python train.py --n_layer=13 --d_model=256 --n_head=2 --n_kv_head=1 --head_dim=128 --d_mlp=2048 --vocab_size=2048 --activation="swiglu" --norm="rmsnorm" --norm_place="pre" --norm_eps=1e-06 --positions="rope" --rope_base=10000.0 --rope_fraction=1.0 --qk_norm=false --attn_scale=0.0884 --bias="none" --tie_embeddings=false --parallel_block=false --init="normal" --init_std_qkv=0.0235 --init_std_o=0.0 --init_std_up=0.0235 --init_std_down=0.0 --optimizer="adamw" --lr=0.00192 --lr_mult_up=0.692 --beta1=0.9 --beta2=0.95 --lr_head=0.0061 --grad_clip=0.5 --warmup_steps=441 --schedule="wsd" --decay_fraction=0.796 --decay_shape="linear" --final_lr_fraction=0.1 --batch_tokens=65536 --seq_len=2048 --doc_mask=true --train_tokens=354500000 --steps=5410 --dataset="wikipedia_en"
MLP neurons of a small language model. Each row is named by its layer, matrix (gate and up: input weights; down: output weights) and neuron, and shows model dimensions 32-159. Each number is 50 + 12 x the weight over its row's rms, rounded and kept within 0 to 99. A neuron's up and down rows have the sign that makes its largest values positive.
Before each neuron's rows, "fires in" lists the words (lower case) most often at its 100 highest values on Wikipedia text that the model never trained on.

fires in: "of", "often", "apollo", "two"
L5.gate1:62 55 61 35 69 56 45 22 53 72 59 66 43 67 42 43 79 43 50 50 70 48 69 45 48 54 49 60 45 31 65 27 53 52 72 25 49 44 56 56 50 63 73 43 44 25 54 61 83 47 25 44 57 32 52 51 40 62 30 58 37 52 40 51 51 53 30 51 20 49 45 57 49 63 50 55 60 43 45 48 35 54 33 49 33 60 52 58 45 45 40 56 49 61 17 56 42 64 39 41 45 55 50 44 50 54 31 66 62 63 52 44 47 41 40 45 51 47 59 51 51 62 32 48 52 66 61 59
L5.up1:53 45 44 42 56 47 45 38 60 48 55 46 64 34 38 51 57 30 48 71 39 35 45 54 39 58 55 50 48 44 70 68 43 58 48 29 35 38 32 36 43 65 59 62 52 49 45 79 51 43 40 49 46 38 52 44 29 43 27 42 56 53 36 52 71 44 21 48 62 54 59 70 57 60 32 37 49 61 40 47 42 36 47 46 66 43 26 41 32 35 63 41 50 61 45 61 46 57 33 49 33 46 62 31 47 62 26 51 47 42 74 33 56 45 53 55 27 57 59 61 29 58 35 42 43 76 39 69
L5.down1:61 47 27 35 36 45 38 67 44 46 42 47 75 46 50 42 75 57 65 47 49 48 61 41 31 34 45 40 43 55 54 63 45 45 55 53 52 17 73 36 49 40 40 58 27 74 31 32 25 48 54 45 49 49 47 37 32 26 66 67 50 44 34 61 46 65 49 58 53 61 56 56 63 42 32 55 49 50 35 50 38 47 62 56 47 41 49 36 46 43 44 39 62 43 45 50 43 42 31 52 48 35 48 63 57 46 62 55 33 41 61 58 42 58 61 73 62 51 59 29 55 61 49 44 60 38 50 36

fires in: "17", "11", "10", "13", "five", "12"
L5.gate454:45 48 57 36 47 47 40 48 59 63 45 48 55 58 56 37 58 28 43 51 41 48 44 44 70 55 36 68 37 29 78 58 43 47 57 22 42 43 42 51 23 57 65 50 55 42 62 44 40 44 53 48 34 20 67 60 50 55 46 48 58 46 51 65 41 20 44 42 64 57 64 53 38 28 50 34 69 43 43 45 32 56 39 70 26 62 61 36 30 37 57 42 44 73 53 54 54 62 53 45 61 55 51 43 51 42 64 58 28 58 62 44 41 42 55 54 53 62 28 55 37 58 32 45 56 55 44 39
L5.up454:51 33 60 54 54 44 59 57 57 50 64 39 44 68 43 23 44 36 69 28 51 42 50 31 52 54 38 61 39 47 72 36 49 71 66 32 70 49 44 44 58 60 66 53 44 59 68 62 60 43 36 67 59 30 66 46 54 53 43 43 33 43 54 40 29 39 28 59 46 57 47 44 45 33 55 57 55 40 57 61 15 52 48 43 59 47 40 45 41 46 35 68 61 57 38 55 50 54 59 38 81 48 42 52 31 40 53 57 35 59 42 31 56 43 39 41 59 58 56 52 49 60 63 50 50 48 55 45
L5.down454:50 56 38 55 59 41 41 60 53 60 40 40 34 49 46 59 64 39 64 55 30 25 63 25 54 55 40 75 51 44 70 60 42 38 45 45 45 45 53 34 57 53 37 49 47 35 47 33 45 33 44 43 39 28 59 51 30 42 40 59 43 44 48 43 54 27 70 57 47 41 58 40 63 30 43 29 60 86 52 51 34 57 71 54 50 54 71 44 41 55 57 39 62 63 45 46 58 62 54 55 48 49 53 53 40 48 66 51 46 54 28 32 51 56 40 56 39 76 37 32 33 57 45 51 67 45 65 37

fires in: "two", "one", "four", "three", "fourth", "many"
L5.gate1142:64 15 57 61 71 45 32 61 47 38 68 44 72 63 47 47 60 38 06 39 47 55 53 50 53 31 50 54 47 81 51 61 51 60 46 49 38 52 61 45 57 59 59 28 50 53 49 49 36 49 42 50 49 34 46 61 63 25 45 28 35 43 40 60 70 45 39 34 31 55 50 46 36 51 44 21 57 61 46 44 58 58 53 42 56 82 52 69 32 45 46 72 37 70 65 62 47 55 49 32 46 67 61 44 60 31 44 44 64 43 45 33 43 40 40 29 42 60 34 53 46 61 27 52 67 61 56 41
L5.up1142:55 57 65 54 46 55 35 47 55 40 57 53 77 53 30 44 35 46 32 48 50 39 66 48 53 45 38 45 57 64 55 64 60 44 42 28 35 58 41 39 46 45 40 32 63 46 56 35 26 48 36 39 44 43 70 61 49 54 24 48 37 46 52 67 54 49 68 39 66 46 63 37 49 49 43 31 43 54 61 56 40 44 49 46 54 60 45 46 33 47 36 58 12 69 70 40 44 38 41 51 35 54 51 37 61 43 51 41 42 36 55 49 63 47 67 56 44 69 37 49 27 41 29 36 47 46 51 48
L5.down1142:34 66 08 30 27 35 69 54 52 56 54 60 19 35 65 58 56 75 92 63 62 41 36 46 73 63 46 53 62 47 40 47 43 35 52 45 51 59 46 54 37 42 52 57 48 59 71 57 46 47 57 57 36 50 45 40 59 53 58 65 57 65 41 31 36 46 56 55 63 50 31 52 46 54 66 67 42 48 47 55 41 47 48 62 34 46 37 46 62 59 66 33 56 67 47 16 60 55 65 59 57 42 43 48 55 51 45 37 51 49 65 51 54 67 66 44 60 32 60 52 62 52 71 75 41 51 50 42

fires in: "october", "november", "december", "february", "september", "june"
L5.gate843:46 49 66 38 59 62 47 68 41 63 47 58 68 77 24 47 78 64 50 48 57 38 51 71 27 73 63 57 45 34 69 45 60 57 65 28 43 37 35 44 47 41 51 45 45 54 59 29 53 63 55 29 59 69 54 50 48 49 45 53 72 68 59 37 62 55 28 61 53 57 30 56 50 52 60 39 64 62 53 46 46 61 55 54 61 71 38 54 46 63 43 50 58 35 57 60 38 37 46 53 67 56 34 40 45 58 41 62 67 54 78 41 47 67 48 27 34 54 49 52 37 46 65 31 38 62 30 43
L5.up843:37 50 73 61 41 65 53 47 60 55 36 48 62 72 44 51 55 53 30 32 35 37 46 50 64 45 75 47 38 64 54 38 64 37 50 43 35 54 43 49 54 44 52 37 56 41 44 50 34 56 61 32 38 73 49 50 64 51 40 32 58 61 53 55 47 52 53 69 28 42 52 54 50 30 42 43 33 55 34 49 54 49 54 34 58 41 46 76 23 62 77 48 52 65 44 46 25 63 61 47 47 43 48 56 56 53 42 39 52 57 52 38 55 76 43 34 42 49 45 55 37 40 61 50 42 40 58 08
L5.down843:53 56 31 57 58 52 44 43 47 62 52 55 24 34 22 36 50 39 58 62 45 50 39 35 61 38 20 63 51 34 59 40 50 18 62 58 43 39 53 66 34 62 52 47 47 44 58 44 77 39 52 40 44 50 55 29 52 53 58 62 48 59 41 38 50 55 63 57 49 58 71 31 47 42 34 54 39 74 66 43 54 62 29 67 50 46 64 46 45 57 39 64 27 58 67 46 55 45 54 68 55 71 45 48 45 66 58 51 52 51 46 73 51 34 68 50 38 29 62 27 47 57 45 42 58 55 52 62

fires in: "australia", "states", "canada", "england", "united", "india"
L5.gate1044:47 43 42 26 51 39 57 79 52 50 43 66 45 57 42 46 42 49 62 65 52 59 38 41 52 30 41 42 45 52 68 42 62 58 64 49 43 38 47 51 53 45 42 50 35 45 48 47 40 37 40 47 55 45 53 33 62 59 25 47 53 45 65 41 61 45 58 43 40 66 35 42 57 43 65 86 53 34 35 49 49 60 59 45 52 32 45 58 22 68 40 53 50 50 36 50 52 09 49 91 44 30 54 45 54 47 32 43 60 59 62 14 56 47 48 65 43 69 47 46 35 60 44 77 15 44 64 50
L5.up1044:50 38 47 29 46 36 39 76 53 30 47 41 44 61 39 37 57 42 37 47 30 62 50 50 47 35 64 47 45 60 48 40 63 56 55 62 47 17 43 74 63 24 54 66 22 59 49 55 50 59 36 42 65 52 62 23 63 35 38 21 46 47 65 59 51 46 74 42 57 58 55 61 42 46 57 73 53 42 37 54 68 52 43 46 54 54 47 46 39 56 40 59 72 43 40 61 68 32 43 53 45 49 57 40 51 30 67 40 44 44 64 27 60 66 33 48 75 73 50 22 66 54 31 66 47 58 47 60
L5.down1044:39 63 40 41 40 33 56 76 39 27 12 68 16 49 37 54 45 46 62 74 49 33 50 62 34 39 37 47 50 76 53 57 52 46 60 47 54 41 68 45 68 58 52 42 53 30 56 38 55 45 46 49 47 57 20 56 60 71 17 40 42 50 49 47 28 48 31 28 42 65 56 49 47 53 48 52 64 50 51 36 37 44 61 48 46 50 47 48 41 44 36 55 52 63 37 45 46 48 44 66 37 57 37 61 47 37 23 33 47 58 57 52 59 53 42 48 40 68 41 41 57 69 62 40 39 32 49 53

fires in: "two", "three", "no", "russia"
L5.gate220:60 44 55 24 30 54 65 29 38 71 50 52 60 44 66 55 22 53 60 57 48 52 57 54 40 45 38 38 57 76 55 70 58 67 41 51 27 58 43 43 42 56 44 47 54 49 45 26 47 57 44 44 62 19 61 25 44 71 55 43 48 50 48 39 47 31 50 53 55 60 37 53 58 43 37 38 33 39 61 41 43 60 30 50 42 66 65 48 67 25 40 62 61 43 52 41 54 39 37 63 43 56 56 61 51 47 57 40 46 54 73 44 58 61 37 41 41 57 52 61 58 45 53 76 55 56 41 55
L5.up220:47 45 47 49 46 58 54 56 40 39 60 59 56 57 55 58 50 48 48 42 42 59 45 61 42 75 57 65 50 53 48 55 35 39 54 36 50 61 72 55 45 53 44 27 56 50 60 62 39 41 25 37 57 38 48 49 32 55 62 54 64 54 60 68 55 49 65 51 60 55 37 63 78 56 62 55 69 40 46 23 51 70 55 68 46 34 29 41 52 58 66 64 49 48 35 51 23 27 35 61 50 63 57 83 40 31 57 53 76 61 56 65 59 64 51 43 50 52 68 54 72 63 66 50 65 60 63 47
L5.down220:41 68 41 56 72 44 36 56 46 49 33 57 36 67 47 55 61 45 40 49 58 49 69 44 58 52 39 36 42 73 23 40 30 39 53 37 43 22 55 51 54 38 51 36 41 63 50 54 50 40 13 40 61 62 32 48 44 70 40 42 54 74 65 22 40 53 76 68 66 59 52 78 55 59 38 52 57 41 59 46 62 51 39 54 46 35 33 54 42 53 34 46 49 46 48 52 66 43 39 65 32 47 60 54 58 43 52 48 68 65 26 55 33 47 57 50 38 54 52 44 48 70 49 28 40 41 51 47

fires in: "a", "autumnalis"
L5.gate1670:38 58 69 40 64 57 43 41 61 63 44 58 48 61 57 54 40 45 55 41 60 53 63 56 56 47 48 61 63 64 30 61 47 33 64 54 58 49 48 64 55 66 50 13 46 72 42 57 44 40 33 37 48 50 53 54 52 24 35 43 42 46 34 48 59 39 76 54 66 38 55 69 35 36 44 59 60 47 59 60 54 57 52 51 62 61 67 50 51 54 59 39 46 50 59 34 30 66 65 35 51 36 37 70 59 48 32 29 48 23 44 54 35 52 49 47 39 42 66 50 60 39 48 51 58 61 66 57
L5.up1670:43 31 56 37 40 51 75 61 63 56 63 66 37 45 58 42 69 65 61 55 72 63 33 50 43 54 20 58 45 59 46 54 58 44 57 29 26 56 56 60 65 44 46 42 55 55 57 24 69 48 46 51 65 37 47 57 65 46 44 34 44 47 54 40 39 68 50 65 49 65 49 59 58 62 43 49 60 37 63 58 43 47 41 49 15 56 33 56 76 54 40 61 39 59 73 54 49 58 77 64 44 42 45 55 54 66 43 46 51 44 52 43 56 50 37 34 66 58 25 47 50 67 64 78 51 48 57 35
L5.down1670:39 63 71 49 58 35 40 40 43 52 52 56 24 60 51 49 51 37 75 55 58 49 43 56 55 56 57 60 47 49 43 36 53 29 51 64 53 52 29 56 43 60 33 56 56 55 38 49 52 53 70 33 60 65 43 65 43 75 54 56 58 33 74 37 35 48 55 33 69 44 22 68 60 63 36 49 40 60 49 42 21 66 41 78 54 35 54 48 27 33 62 43 54 52 47 32 38 55 57 62 54 37 33 57 56 40 43 46 46 42 41 60 43 46 47 47 42 42 82 49 64 39 41 51 57 54 40 72

fires in: "time", "century", "times", "art", "2010"
L5.gate985:51 52 71 54 43 52 41 39 39 56 29 53 47 45 54 60 36 47 21 40 56 68 40 29 39 36 57 46 43 43 59 54 72 69 62 57 60 55 62 63 44 55 47 45 51 40 61 76 65 50 48 49 56 43 44 58 59 73 49 56 66 41 55 51 18 60 71 47 63 39 17 38 55 48 54 46 74 76 45 66 51 54 31 42 38 47 55 40 30 52 59 61 57 24 28 48 52 78 29 75 33 55 54 48 59 48 60 42 42 29 57 53 52 42 53 45 39 67 33 38 45 49 65 30 57 58 35 40
L5.up985:64 48 56 61 49 55 40 46 45 65 57 57 46 47 26 61 57 62 47 71 54 54 67 45 46 56 51 75 62 68 38 48 54 57 28 43 30 44 55 41 74 43 63 48 50 45 44 62 54 66 52 42 64 47 70 28 71 37 46 45 48 54 53 59 50 46 40 59 52 59 40 46 50 55 52 40 42 68 60 51 60 54 50 33 57 29 65 66 46 35 46 43 61 37 52 27 71 47 46 67 71 47 40 56 56 50 58 52 43 42 66 52 32 55 57 34 66 67 68 41 61 52 37 36 68 38 40 57
L5.down985:56 62 84 57 39 47 59 60 41 56 38 54 76 53 50 60 37 58 55 65 69 66 45 55 40 69 44 38 64 84 49 56 48 53 69 54 42 55 59 52 41 54 48 46 64 63 27 54 57 53 59 37 66 58 53 57 66 48 50 43 66 71 54 59 46 75 53 38 32 70 64 54 41 69 49 59 64 39 59 33 57 60 73 47 59 65 29 48 45 42 55 62 60 31 47 66 49 50 37 52 53 52 47 48 65 77 66 54 68 53 42 30 56 45 70 51 40 84 48 55 64 29 63 50 54 44 34 46

fires in: "such", "including", "wrote", "0", "included", "like"
L5.gate533:48 76 67 48 48 50 54 39 65 47 27 35 52 33 60 72 62 61 46 63 42 44 36 46 88 60 60 57 42 56 64 37 46 50 57 51 60 61 44 71 46 51 60 52 48 37 32 65 65 65 35 32 35 53 50 48 57 25 40 62 58 45 69 52 70 65 62 21 30 41 67 40 46 42 47 50 45 21 70 36 71 60 41 52 64 57 48 57 47 40 74 37 66 39 52 64 33 50 39 55 45 57 61 49 38 42 67 47 53 36 64 37 41 44 57 53 53 52 43 50 51 49 36 60 74 53 51 75
L5.up533:57 57 52 39 28 39 36 48 50 40 51 40 45 32 48 39 66 48 42 55 42 59 26 35 52 58 52 50 47 59 46 32 58 64 42 65 51 50 62 36 34 75 48 48 49 50 30 55 40 44 57 44 54 61 39 53 49 61 45 55 61 32 63 52 32 57 65 48 62 66 45 45 38 59 51 62 25 41 42 58 45 42 48 55 46 48 45 49 32 61 67 58 61 39 21 66 51 36 43 61 30 59 45 29 50 28 40 38 56 72 55 45 40 45 50 64 59 42 35 36 38 54 50 54 47 45 41 41
L5.down533:51 60 16 38 35 35 39 38 46 71 38 64 60 47 54 39 69 35 50 65 35 55 57 39 70 33 49 38 56 52 47 29 46 64 45 48 50 64 36 41 44 71 25 33 60 45 36 57 22 50 48 42 47 41 15 45 62 61 44 45 40 59 70 49 47 45 44 40 60 59 28 53 53 40 47 67 52 41 56 51 65 55 49 34 33 51 54 44 55 54 45 36 44 39 49 36 48 29 53 40 56 48 62 58 54 67 48 34 64 58 65 48 49 55 40 39 58 39 52 36 44 61 46 41 37 51 39 59